config = dict(
    norm_eps=1e-05,
    tie_word_embeddings=True,
    init_std_up=0.025,
    lr_head=0.0075,
)
MLP neurons of a small language model. Each row is named by its layer, matrix (up: input weights; down: output weights) and neuron, and shows model dimensions 144-271. Each number is 128 + 24 x the weight over its row's rms, rounded and kept within 0 to 255. Numbers have three digits each.
Before each neuron's rows, "fires on" lists the tokens most often at its 100 highest values on Wikipedia text that the model never trained on.

fires on: "\n", "==", " book", "...", " show"
L5.up1654:086120152125159156177137132175146122113092177098122127163104108103160103119124162101135165164185103105158166149156080134157132139121110149150133102118133171123113132147141125069112162148123109122123134094137142140143133117120127129136136120100119135144091136099102112151109073122107146142127134144111137159141121134140141111110131167128119133138091115148150170152142114081099088164126
L5.down1654:138158118134156125120124158128137141117121146182118134093111102111128167103113082136132064152152109095172125136140133106135114112141136122123112092072167141109110100086128126114094150136116094137086122114116126108089116106099166160146097133086154129105118090134122167136131109100144098146114116118108180158123179140128126123087135140147063167152108105091141169095142141115147197130107

fires on: "0", "us", "ph", "ux", "c", "f"
L5.up1201:123141143112149121152121159132148113108167093067122108120119129116130141133100161148123138116153110131174098169148134119114113175087108113122099096104124117143150129134103094134124119088127106153121124133128144123103086124150121165086099129155100140132103133166140093089152117135110117127153128152156126165119137106158157134131137156105181145111155194127116128134130137148181120083114
L5.down1201:107122138148142121144120119101096135136079144106134138135141158118135130124131097108122110091104138094117122117091108109088125147082104126127162150117115116138152170176133166088116129102140115116137127141113125165054113134102131146146113177166076175093148125118127122150123122147134133145153085176158125164101130138166115136102101146113140134144074097122118118167105182140137154068115

fires on: "a", "i", "'", "e", "ist", "s"
L3.up1552:117123094087148133139137128131137095091063125139136118113138139074134080145155116168149144127121143154158180107154138127058103153160139128146111166102115104113141140167081112125099141100122143172148136161128116160123118135153117122098140133118189157137146129108172105168148156152132139112124133105120144155122125148175159110135088117103134109094141114141133135093103128084153111134187
L3.down1552:121105116119152146137131094111098110110160160111132135125091172103177128096156133146143112158100114149172120102151109156116149134166129153114125115100096119152121104143146143154137112138129117101124151076132143159122146130153078120083102188121117143158087173095143069181162106123100120106142181141124171140157170135137129089142116138112165135118142146122112169132152108124116105142105

fires on: "oc", "uc", "ir", "c", "ic", "ous"
L5.up32:099083109190156117125121124136126146158139108122168130130131154132156122158131141124107141118157115114135128131139098132104156121094145175091089144123108133104101159119132155147121157105132131091125138118148074065126135055154124088140108091095140152137166132140114131097193123126146122123130135102143123111111153141137134071135161136104166127115099117167132097151129149140135098109133
L5.down32:149117160117121072124151161113137087154100135141175157149140135097132093152107093140157154167147141158121090076086106120156123141090126145084150132161176103149078109133140115128173116159117138168159121156120111125153112148151130122095141130176126164134104177173137140118126128112085158135122125136069130113105162127109134142112077124096168138132134166133107178146137133100135112137116

fires on: "ation", " it", " Railroad", " Tr", " It", "mit"
L5.up29:136134114139122189124130125140115145141115115129167123117094115140106124123139099115123177149112117118162143100179163162070150088105159119115090101112145115108135163123161144126154132141131125152067132100145147155142169087149073109145133125125131125109099153155105123108136146183130105105138109112136118148120124138061074167109150122151139104123103125112143092150125130098137138148148
L5.down29:145156112132114133110105063098126118152140118153141138075102087125144138063108130123126109164165139137118125136163185158135091150154141075131104095136161108107135137140095131095108095143091121100102120145135126152149092115129149152163099102148124128090059135143109165136123145119136147141119150101096104114145104109089100168146148110114142129072125144095123134142111143156122152128128

fires on: " | ", ",", "–", "| ", " ", " | April "
L3.up535:137115102166120083134151133154118129197157145121104146125134101119121134102091119123135150118133162120106120148136138076112134121079172106152120122137122120088149163106111145158112110110110117130103104166150086107172133158171176099134155111089123111178133140147152129142113145146138092154082123112138143152124142114141094109092150135105142142122134141130166135157137119116148144134139
L3.down535:172074106113128122113126103120109082096126071082153125119146156144157109105128127164171134130140169118129129116164103132139143125151123153111142085120110102118119105098101117084123170122134156166112113158165146096134136155115136091118088134097113155086095145132158138130128128171127068185080091115131121149143110126186115157090163119085163135106115135157145131158137135114118141111122

fires on: ", ", "u", "t", "s", " as", "est"
L3.up727:142134143150121160140096122148134112158144141118167137166119100108094155153079163147134096122158074129142122128125100120082119108139149107122158138115123165074139086136118137153110169097164113156147187154134079146085118153074090130127144087145117142130110153132110161093130097107114127135136100096115133127165161143135121132112132124111117141123148113134136099135117104102094150146091
L3.down727:085173119125153116139138118089108108132167115120152169146106129085100136128120132143116116103120093162126170128141121143116114098131115168154122120084118146155153113125109134189120155163141125108152140123150110132155106105135140146124154090105126135147094095133157104113142096105139130089177142070118116116152128127080115151125125123146146171116163166065108152093169108142171139169113

fires on: "ia", "an", "ian", "ion", "."
L3.up1021:144160138104161083130150102126157115127079112142111134121131125117094096112149123109110142143117129097096122126155123150080146093158134177142139102135143152143141186117103086119108176155144131118135112184130121127077143155119115120130140129142161174114090154112169129105172166173119141102119122083113071128132111123154115086099107092139128098128134114113154117111119092107102135126115
L3.down1021:105110113119117168130154137131142150106111115144148164124125121165137120101101081114126132122123107145093100147136128111114131130162141154149143117108136151136109143114134117120096106123090108124145107157140130138142100144166128124122134141107135145139069085140102101111155140199132111110143131077160106116150127082150119078122104104110144119113150161112121146152161099178153103126143

fires on: ".", "at", "ent", "ay", "end"
L7.up1624:143094137116084105090140130156132135142145157157145144165128120127153092137183137134112123109147142138104169161140107120144141095133122134121152128110108126134115081130156074127145136162134077134105135106107110139100155151125123081073117089108128110125133145129111150137104095100141166115084115126115130115121121125118143124135083114170123131114097105123121130140131126093091111118151
L7.down1624:125162112140101096125150166111162143174086117111117149137133121154139155104138148106098108141095125134088064105137144108100126140109139150128112085182154147145117170141144115154116148142106115157152101167115147157094138116131107169111109100121135129127141155129083098121129104122110104131116121092156145118117141129144134141163143122150154159105179106110130099131137139077114139137142

fires on: "er", "ier", " judge", "ist"
L3.up1002:137178159138111152087099103136108167116131150122117136141164135086138108158104161112156139151101118121163070129143102121096120142190093119190108129136127099115120081120132143146113133121146147138117126145143137117128138134137164069110144148093115132122147114141110118164122130142141100130155114117153118130158124160152126129135110138126077131101121136122128077143134158144153119124141
L3.down1002:129104199124130111099107142124094116104122101147119143153149136085082064123143114104121129139143117103169121141214126170134127174085101120136123099128193114122139112106117129099127100095180153171137100109144114163085078099155160098128146117143124168088129165117143178148151134107144182157102128142107148108119154133127109148166144114157141089114137153096120150104162152148100150122137

fires on: " F", " f", " to f", " kill"
L7.up1322:130121164080134180117160114132100170128146126111093094165106103119180129141115129132124127126132146132125170131151182149112140132138104109121168107150162126174137077149092122107124135164113148111148162113118134137141109102148155088113120122086131158149151088156120103137149134128134110129128157074151134142131100134156083150149124168136139061145154143111143119127142123176160113164161
L7.down1322:119099109137091123139139154193109103134124145148095144150103083166153094123122150115118133109108122150122157113130096129137146141100139159140108151112149068136134095150094152131095113168128122160105134115108117135145162129143103150127073123117127134138105129172135111112147135105099160125142111114059127135137103116179117157126123132140129119120164096111174165150097094109101183153136

fires on: "s", " m", "'", " d"
L3.up658:124116135171111130115123104138128113133088141133110152127128146112133131136147131154105075139165142170155133101111157132128143151135148144095129105122101111106160131139139115174127126127115143138123167114094132117112104157157133130130170121104154107159129156146140138122133152145112149122112121124141093141127138112122129136143125140162107147130139113123173104092112121118115155111154
L3.down658:184148098095130123143101107138175094141147092173107141121123166133167145131167169143143083095145138132148164120142121137089123134142108106107139086100152102119129123140106138129116116108092130118126100150156171159131139130105115136108117142142116143134116155107136111091115163177069171145148175182144129135126125101148114131137115114128156093123144123167137150113142145142079167110135

fires on: "L", "T", "ear", "V", "N", "W"
L3.up1429:152137133127156093107132126132162126096107102107117113136102088124150103124144139121144127152133102088184144131123143122102080110120142143134157093155140144132134164119095126080169118080157092147104121131127123098153140123123104076127127124132095122122122140152130140144153140099116153158120142116092106141127120165104153145117117190092133155103115096144159111162105125149130126106124
L3.down1429:083122117136155183152168129143124135201081123105118116100122170102135105150141119131134116101136153102146086152080057126133110118074105114159145153137129152136147169133149091134100144134141151118117103105148141147094117097130134070154118125097116104135163101114136117074106123126090121105144118096155102116147127113127116156111160163140156165156092105127096122134151146135144119134109

fires on: ",", "s,", " "
L5.up1491:170113133110145153131152135134104144126167102129163113151124112144120106126149131117092142107128121137140098173128160107126139136065115143114136108107159098164140164152107132111121152146142149131143077104171115128129135156107154178181103104127123112126119113159137125176126108144146123140102156164161136159151126126123126163151135129153126100173114126122128110165087167142116088172110
L5.down1491:107124115163135149135184143159134159137141149099106113113149144174148152135133097148172150148143123094149103146149135174126139134112163129133142136160122128111121103173125152129121131109169109142141137136137105119127143101136141117093131129167133100146149150133150111098106113161139103144139150136158092133129141116146153117176130148190145132134135144123122082117131111095126110120101

fires on: " ", " in ", " all", " many", " has"
L3.up1345:164094117134113106116141128168149146166132103116128119122104138137101116120127125112115125118104108139141128110144105132118127124174137113142113133070127151139148139134099130131154101126117117167126094104109142153147067150156073139112143140150176130175095147157135138095140134142133146166142101127149081147092100151148155112167100177119131137121187175148129134124113117111097127112130
L3.down1345:184145169094122127131114114128156113115128098161077160103195114125126120174134145137098123128164149100155162140141159094138103106135137118149149111123118096126110106161111175103165081094116188103129114158147100097146138153151119116159104122146140124141159158134139113162148142140147138162152131119142143135103117124091144105114125135115125086151158139182128141148131083159126135121102

fires on: " | "
L7.up1108:113060149147111109144111087145149116109120137078115094130092140131093141160110148147110105113114135167150120135155126148127138092137121125163099117118157160108109096105152101134114085125159118163154121113108118111133076112118145143086126133101164142111130104113127106143133089140124128095106140154165122107114145118106122127138112106143157168106153108139149119125113119119107076141111
L7.down1108:127126118137113117117123141123120100143122100116151114092113106115157113100156164135163111124135084119161151129123137137096123137148080096116110150086118105145156164097123136121147143103144125079153107135109123136115102177115099149121105136131121098139085132146156146118146109106126133100122151098111094121102105128113137146129109146169119073122155128103155160129131157183145138143146

fires on: "or", "er", "ist", "er and", "y", "ant"
L3.up350:118128127109074153091125124082102101138115128105142127130137118113131157161051165172142154141087107159133099113085151121127115161131116155145157142138119127109118123149110156118134137117128150153124145113152153117130117100105124109138116106131074150160184160095126123133154126105108110132126126120150114114089109133156111143118155105169100176102103098124100113141138143152134106119150
L3.down350:144149140113112140114165130119112105140134085090092123114122113156092128131135114157089109127132100100164114086177139147120101143085105110160118146093097108110138143162125127141139132121086133157135105137165122140126120121109162090140127089131153143089161127147121153110106157158146131084102121103141114111122134104093130103151112138131093144148066120095127111092115145141138156165158

fires on: "u", " both", "t", " together", "ond"
L5.up19:128114123132144159107085151146117129166101147130130105094120149132102138147145182083146101109117129145135110086138134183145139124120131120130177121088110118097131117091160116125154116115137121169105194118140075140153165094135170096166105116118160110132110189122111111121130127138104156106142127138136111151135125114137128133158116121142130141127157088134185120125120126105150161196138
L5.down19:152090155078162122138131069126120150129182155078100176140147109122103140110125129113132122144147132139105098117118121119097156117119144097094165141122150128139112127137090117102080150137110132117101139126135085156165094119111138153099132134154099136129132129123104109093123139120144132100125116115082146179134156099168145127130122139099109104144144154125124157080171141125133146160084

fires on: "T", "L", "V", "G", "P", "C"
L5.up1444:119144080099120116153130087123128137104133092162126081114115139102093104116106130135108106109119135117148133103168172084103095141140102138169112096150124120130142141069091113098128151105141082155118149128110101156111113132143102127143123095164126096112109145120169161177157121114156158091111113108158109173161121126129133122123167181114118168112155106133144099133111124169124119171115
L5.down1444:103166083143155158067142106135178113140092150072113152132095130127140122112150151122132124112116121106138107139157111118164135111093149171176125131129124111093137179087075145133150162120099169124162103113119123136099143109096149162128091124142151137072093119144131128141110130108128164110168143127176140094142121082119140180074135159163118131129114129093120141117160118133133111124168

fires on: "\n\n", "\n"
L3.up339:096091110152152136121171108122102157122120130147150147147156156102152157141139172141112121134148111130168145090100129142128158152119124148096158153194176112145155125085177119155093133142117149116133119106120120136122161128116126127080109153115098143117147128127116106137110088107124140114144161120128090165198101142135092125167157106132145113112119099116098122151116156119112131113137
L3.down339:152155100141144132172111135163140109106151098113080143082167143126135171131141110107124127096194101100109114143121130139156140152123093130132160105085103128102116134110141143135115161128172094130145109166134104124117116106114147112151108121125142103110127104115128150109137143097111122132141137159149147101097174181167173152165139128133125140130140121139121131077118120134143147110088

fires on: " v", "ob", "zech", " st", " Roman", "reat"
L3.up1385:125132155138105161103116072126080112123125132116148153137125133086116149121154143159135105135093131083145118111135083151117151129118111119147109109139147098096077136126106149156111164117113114140174133124109154099183130148119107100126190124097104131102171185143159102156168129119149127152139103141111079117122122178173120115114142115158151086120126171124156146133096096111148122091111
L3.down1385:153112143144139085118150104127131091131119152114108136130168160127163147130143094145154135179077110123111189118159117182126100121131130134115130138119159120110123126117130148140109153130122136118135119121123150120190086147105138135127131091101085115098114115139150115113158116116154139158138118171142143107119126133163130119109118117136106120170151177123114122131128083134109134137133

fires on: " |", " | ", " |  |  |  |", " | S", " | O"
L5.up1104:113127140046134147160131138144154163124157142126099108109111095142144164125134141112140140090112137145137138135152113109167117125132142122131105121144159120196129123118131125143090105109126171155141110104092134145126086082166124088147125140111093106112116149147077137165142139141132116101111133110117128155196120110154143109127101124132141083119144158160140158143103143186123115087118
L5.down1104:115099086112134191137155094127166121133107138148160166125096124135102134129126126155124107081141142123171119151112108149108137131146128120118171108120117121107132116146084105129145117172112065106139125132158135142136127165090105158103149117127159150137146137188150107098113073089104126127139174102109128124069121162122092129115116128140153098110097106124120120166126105151103113154082

fires on: " | ", "-", " ", " de", "-d"
L7.up1046:155092145136153105088127147134134145111131154116130177162127199170168135076100134133148120158100122126146147106110189107084119077159113092117122140122093151113132122109121114142164145099128123135114113087141096134106132131155100115142142168103129111129128146110090107130118148148107112170144112103161155165131111110114133157094164124109088107084124142152098139156166142140121151105177
L7.down1046:135168130109140105113146173116123088125117099137134185139157133106070139107102178131156150086092126124119123136163110121138103140138122140138159142165117124164105097120127142148130172133147078102138102136118082128106130175111115166095125105113129128087107084108121129105103121107109109121123143141144099095110163143135139121097157137106102137121161109123121156142147115115124103114111

fires on: " m", " b", " of m", " in an", " Hispanic", " female"
L7.up1863:115145126105136135106114159134145201124143164150126109142148157136138117119113124146174141130064113111116132172123133131143117125120129124103128103106128122123171116102105119112135183141138113113133100167113146132066108134102144086141101108140116088094160153153154114151137090165149072139122121120142135119135141136115130140165133106126148144140140103151155127138125149151124103116103
L7.down1863:116149134128135131095094125137155158079110135128097107151181141148165105087122138096119124157160144130136096162146106111111151153167166100106125105107150121120125137138130155133164160130164081116146140137106137138096127144115072115142149133155137130164115090126127108152121132150153148122043159143127160123125119108131142088116157091095130151148131128145132175106157129127158096117120

fires on: " | ", ") | ", "oss | "
L3.up211:096103120120135131135141110094089112136098126113143147135136119153148169152109113115131131138118173143178128146135169113130156142077103087114107159136130131096133117107120158089167101148126111164115121152134133148128151135127107113122121157094136127107163145118118121160149135142122129087124112102181131128082129133114159143120133123113163091114156124147096116177173074116130172143166
L3.down211:161103155141145151123131132170102131111097153138160137154139120108110094151085129181175151123129173096147142181134109125162137123154145067113118105107097126166107111142115149118112152132100137099117129138157174125122095149160131105116121183091151094098174171127126143146138102162075135110166103102122114151154130159138155149067171181118095108119122104090103120116140131076168130146137

fires on: " | ", " | C"
L7.up90:153128146101108136117148166081149110128114115102092127142134146114181139168142142117142141111158156150090128109101143127144095123100126151123108120075139155134116104140076114116093086118126109162149102115138143153131124156139109130165084149106180136118132135148119119129142111144111142100138129129098110113125068100122121114117121172131129106115112107139170144095141107113156106142169
L7.down90:090165153124115101096144144117138112149139146112128129118159155151091144136137149125105154102114134133134169105135055134120122125129166084133108156145104156161106091137111137134094168148121141132151115094134152108124160105142130170112093136093161129149121145125110121135170082146105130138159155138118130143149168134142154084149124182120148148137110131144118121115140094133165129136137

fires on: ".", " medal", ", ", " Latino", "ch"
L7.up1507:160142132106113113129125149111136144110118136068147142130108133145150102155092143097167149134117107130145122118151117173127110091204082106121140113146148114142173109154109114064150162113157105137144149116132125123129115080159117126130112121141172138112148132134158131144132113117146136161140128122151148122171169137123122110095101119134132116172121062104116124108154122113124122134087
L7.down1507:122114112107090149115126120085129144164141149120124159125089179136133134131101171137113097129164108143147176114138106107141123115150096158115138143139091128126086114118114144173096102105138145117154095125130171131125149119128134119154138089130145117081130172137117071110134135120146127134099142143104120154138147149152114076140092135109117142139173100145088139167116096155148132130130

fires on: ",", " |", " (", " | ", "n"
L7.up1164:135132131134131112108173108109148159171118128109134127119149206072137123135091141134141138141099137109113072136149097101169128137137084140094149103113178095109102166115159120123165142139102119142127126068146120110094053131090156085150128134111116120176129127136123141135134155125106117051125113111116159142132165127078145105148099144150166131113126125138093116083134155132156121140095
L7.down1164:162101122107144106083113127138147121108103173141115107134125102132115107163099168115119141103105149104128109110133096159114119148100119104144134129146121123139121124117161140139139126106142102133090099142124129161134132154104086101168127125155120134201117149106141095164156136113095148119099132155105107133077151102122106111147112130125099143130103108150097112114107158106136140126128

fires on: ",", "s,", "er,", "o,"
L5.up1392:162119167144154150158140149129069135123140121153138126131097131157144147102138129156173098122112103144139166206142135117096117138057137121106186081141121125079127140123134122114115153139157149126114126106133129144109122148149144131146115072140094100131160138128164107136141131147115112124144122156177135167125107152134127125138153122127120099150123132113119108133132145124109174140120
L5.down1392:106107117159123109141152110130136155144145178129140151087133134133138165108140076158185132109124105096117143095134140140150131119121123101132121162115133123113110121109110125134166098142158110133146190163155133136146111137127140132119073208131134127120169119144097131090089108155135134108147135127104125126143134148127156104128099168184089160087147127140133128138132085114157129075152

fires on: " it", " and", " which", " also", "uc"
L7.up1390:135139133142143164137151142129118112084109110106190102127096121116081132150104127141097157125120110112147113118096130109107098153114101111118139127119135103164108125113117103120136114092159123127103122126164091142134115139122153186147164114139099124150127137135125103143107165132118120088079117111073095103077149114127141133153098141138169125109121097106135143155125081146105160127150
L7.down1390:135129107088128104131084105160173123103133146152107128107123130157183145130153160123137139138103158117114137134140105139157110101138144133129121087164190153082144160116152153093151102128119124125157143138104072092087114087114155142101103121118151131089137099169109173117115125122134146141156145154155148129135107097111163143106126167140112125098124171112138152080136100119141111141132

fires on: "ed", "s", "ing", "as", " |  | ", " it"
L5.up514:136101137127122158141140110096158119119092113111127136158088130121143103122159092186122167163141100167160134089117132120130146146128149116107157139097107163111106104146098120096138149107144187113104172130123089145133156116171186141165140130159147130127123140120109141149111127160126150111117130131105139146155123091111118139179119139121123139104118081130166088129112138180146165135117
L5.down514:122185124091158101153107138149145101130139105143124168123114128115155097109143174156118105123098150188175137138128103139181158141122106151095093122102139140128120137164120111161133106132139139155163082112125126140164129113141109122127113155127124148137140109154151141142090116134135109103130167088095130097103164184090151109150141141159133118118094121150086114124090101122124150183072

fires on: " B", " D", " G", " R", "g"
L7.up131:073128149135138156104092120127146128098112164115147096107153165137145149132095169152126123146147156126131105106137171143145118105146130111105159168126140135119147113135107121120165165137157108154131095175141161103127152131162113107072155097135082121103118189156150091165086133174114149158143138130123106141117164135165110139126102110137155152144115110165116144153112089079105123135128
L7.down131:154091144157092112084153125115153123119139091128124147096136129105114156140122118137128109160128079133135119151142088162118100126122130153106170138127107149123112146122126129122145149176104115113111109097111114138051138057095123187143118130093128142134137117149092143133149114131142163146114123137119144076174144119084142155105158116140132135133139133123121149122115144144122195148101

fires on: "\n", " (", "n", " | ", ")"
L5.up1356:109172135102142165130150178122150180152088107134147134099107140111135105161117136161120147105157148101139093135115082104114101141139142132093107165132120142116124156142137096111161115127131120122106118129158170130151100117134146128151132139128116181159124147137122115160086133159127156099132146112104142131103131139157174144127110114127140131106138142142107128072108127106153143123124
L5.down1356:167137118103130110136126129176177171136128120103126154129164161137108129123090159134155118084152138123123130120140122085180145160125176123129120150131098128139145135100138140153129148106082153129136103106112124093111117140095120124138115159108096142122132163140140135157122103122129138109149128166096100106163155122153189127157167127135150117127132142154139124075101077099112150107123

fires on: " high", " Ag", "ut", "ast", "de", " pl"
L5.up599:156116115111143143124137116122101137140108109143118108121153116132120106108106126135126193137094130129152143118098129097127133134143105149166121166133134130121128143145106073124135104125145177164144168125136134106092146150130130157163097156127118122139122119099149142120115115093112082126167139107145129154092147115100136168102151149099163090108144195086139123147137148169158136105146
L5.down599:158093130125171099095104115168111119175085091139145131088163137115129100127132111133137133168137131133138130169104127140105174142150134130135095128139160134105144119158113123104095114095109096131151117142178133118109137100153126176131104145128126120140125126085105150124117117083113100163157097122154166121108137112149082122120134124095129124089117127123134138138155144170142150151141

fires on: " ", "ing", "ell"
L5.up1553:146137145119100160140109092116122148158123118113122097102165091121084120130152131142136120107100098159122141123109120134120172112126103123120109163131093150120130081084131164121112110106154132133105102155127102136125157175118124093114147114192133154128152147121146166129097141128104101168098149131163153123121141136159145114147129113122108151120142164085169124107110108136117113124130
L5.down1553:116147121105119134109100109126147142135112113126114123118144136127146093134146150104088120099112107137136095154100099138070135160150094118090119114100105129138134153163115162119113135132123127104124139119109130112117156120141123100129104166133114125182138151122187150105098098141153155156125158095103135162112152138114104128093125136161105152155138087152091122170141113138109150123111

fires on: "\"", "\n\n", "(", " the", "\" ("
L3.up1410:121121104167108136144119178108127143091136121148158158142161171112179143121175139141131165174148083170111139113168096123141171143186122150140124119128119165152119118102137073146118138144107115141114161082141127130155112151145115131127120159123124103132133175174101173105139114129101106110160113139093120144155111156109132142152130172124112155089136101129060149113162141126138120095151
L3.down1410:108190088138150094166104120092163115123165085138125113142141129157103135156110121128093133109128126108141161147071146105082128152141088117096161134100131099121123118104131146109134109094139113090171122126138103138110142157110091133158118135110146129171139162130094148128156135140084158099120122140130161123137141150169118137137125098133096082115145089107150097113155123136098118107135

fires on: "\n\n"
L7.up1259:126155136123138117137122162120124139133147097119116086122148162114120131159131167156090144152113166097126139107132099120143139111114112096170145179102162090114176153168151080139107130097130124112123144097137161116142140102107108140127138127150122131086154170114104082124154160077151119171157088125125124139145190142139130158137152115174156133111075062137093126140052115097124141118106
L7.down1259:156128102138118146101099113104121085138128138129120094108158117145077132127154134134139135114122133080094119149120075075136138113145119127126134096097107113133146143140159111132159160109142077111161122134081133093153153152089155114112143124151121147140101168126147136145126144079125124157107153103124163146134141124115126132100120113178146127127120166144128177103118139114134136174149

fires on: " B", " K", " R", " V", " M", " H"
L7.up1265:166149139160099155139132104095108130161131144122107099140172146133134135131197135100140167082109126107100117128129106147137140122190162133111174151106138057141121119130091116142130166134154153117126158155156095135144148105171080105124125151141119134133099109126132080134144092120088116108128110162145131093145131129127134073158146145137122109131150175138138078138093128098135148094095
L7.down1265:148131131141104124145128121171139152165160099087135122134137161095126086149130111105162103097102088111112104119117083155118113072098106122082160132149148146115133130100126134125153122128095161142131096137153146129086139126151103118143120133116129146168138082120132114137098130165119162094155153100094134127102149154116144146100149104166110145142155150127133127162172132122140120129097

fires on: " f", "e", " Se", " F", " Be"
L7.up1573:101152154113139162135152121113168174087158180150148070130134114151122103130140113129157143121130151139084173122105157188112178111107092129156145118111112162110134114109132123093101089156128078164127111096135085119152112110099140129099135145149138110119120102131117144110139148121124103073116103104114101149141106060173150174135134159135137157150130125110094151155164136136115122112159
L7.down1573:118158160081130146167147110155149130113165130144097147204103078161132129129142143089125128113159141157139143142158094138101161106110083151128152150129115161126134168109104123134130123117089130095124137133122122124109117142106118095109115137122123152150131119149150170102137118103164098129116150107107134114157070107156163153111118142147161152142139102124129176121132124125094127145162

fires on: " al", " m", " l", " b", " F"
L7.up615:116142141077074128163143106111110141129108135125153144096109127150132122135155124139108091156131153157113114133134154111109156157117155081136127139121129116124145116117103068097116111150112151178130089141158139110138143105096145134127161144092157132128105124107115093148139180156136140159089147089143146152118111118170149154145168104112101125144148092116117118142148126155101110108089
L7.down615:140164097140117151121136133153137152126103088132117129153191140130125120126090121122147118176140090135150160138165157113138122130091129155099126142109157107116110117142145135132127152124111187144104118132137088164125150144122080161165130098117130157171062132113092136139110110171174114178122151076118160109086161093132079110148125119105109136167168133144146153162171127112145117133137

fires on: "\n", "1", "7", " Goals", " February ", " January "
L3.up773:149119108124128139068123148095122109137158153104156090152110181111119137164089102145118144126113143087113155130143128165083127139114107111151125143108112142171121137094095126165093108121159098143104144129128112135126134130141116138162095176134141143125103139101106118130134159145165160159140135123125077124139103137125101151167164126156126175128151121090082142142171148158106129134132
L3.down773:139141142111153118150110142123165122123159117120076107126169151140169137140108124152127117116150124105168127098102143092172131137116120094123150129111097137120118072118150081092118112138142160099164103124132112122124142135107140151107155117134051136144155127106110144102124140116163149114130155113098151104104096143168138119141112100098150141140111151147145148126113155149149119142146

fires on: ",", ", a", "s,", ", the"
L5.up970:131121144101128145180097140167113105136135124134145116160137094159124137128111100073143174085138092158115112132142101134127103094101144175119113098114089158154141127118115104133119119126127126122124112108122142109126157133120101113097146096107175142116142117095147113118143170091108102150129127147155126080132162124113097119139208145179153101125110111124141133136159161141103113129145
L5.down970:131163112142108148102133142098131106146140107142131153125144105116139111171104064164097111114102101112124138130137098172121111071139111147152150125122100090116145116183123116126180097115137141094148180142098130146091115137188167139156094149162128125120113173150113071170109132141119150133126127172107136107142137184096144126141127132107090152160123097126105130128087126131114144127145

fires on: "ip", "ap", "if", "am", " census"
L3.up257:129110104119132151149139123111104096089105149138152133143132157120163160068141125097139112146135151111136107130067124155125094109131105106086131135137091151136133100129134124126122128164114171135115170115096112099117101104137103114145134146125162156172131131120134167086136135159108082095166144119119135192133152149136135131112121140109074112109167098085177135183120161075150135158090
L3.down257:095104111154101094101114165116118084131144113137121108091124101141081129110121127129153089145123096120117152142089120172121142135128074151107143122105125165097170123150133119135193110146108149134148113163150132105071175125131152144129137121132110115112111125125176115145146151126157106111155090150139095167104177153128101148134122101139100126149096115129122122146130151180127161147155

fires on: "-", "/", "–", " &", " ", " or"
L3.up199:099102080160102107102115091152117145144150144148110099091118116127104121110142165103081144121179160160141172106114159138151149112126138165165089135106098156128150137105177131162097128156149149144152113121146139130138165141121119144122127116123056114178112173110143156137103138094128131140112101180151156146115104118143100150119123143128122147116106167105133114171143150116143098117074
L3.down199:098145145166116087109137115140114082146125158102174106122104117121099136161096166155139100131129151126163114140106109134097138122150151112154090134120092102108122117198144120161117112128112098128167140118153186144156086129127155114153153136175178151141151137088149119141107130154104089144095047105138140142140165126124092105144146114114103091110127135146147172174168144130144145083086

fires on: "in", "op", "ic", "ir", "iz", " Mil"
L5.up656:170151150127151172110100101158118098132178096113137090076133089092107147157109149135154125121144138148176143116131157130122145165148077134084161087109107141125106122153134174102192166108125156146135109181167074125130119130099137109142132110159109119102162139134114146133146120145136135121162091181178107101130129154115159075113142119142147153185113130108133100127093163116082136086130
L5.down656:181125115147121105130126067101144114124119089141136147117152096118164140117143106121161098122130115149174103147108139094098152147164097109123143109154110126146131134173140100137189085169112113150090127153187108138141158113121110163105162120129115147138110153117112168162124071135140144151138098139126098103148137088110118075107132145123122165134127126096133174136168144111133127138139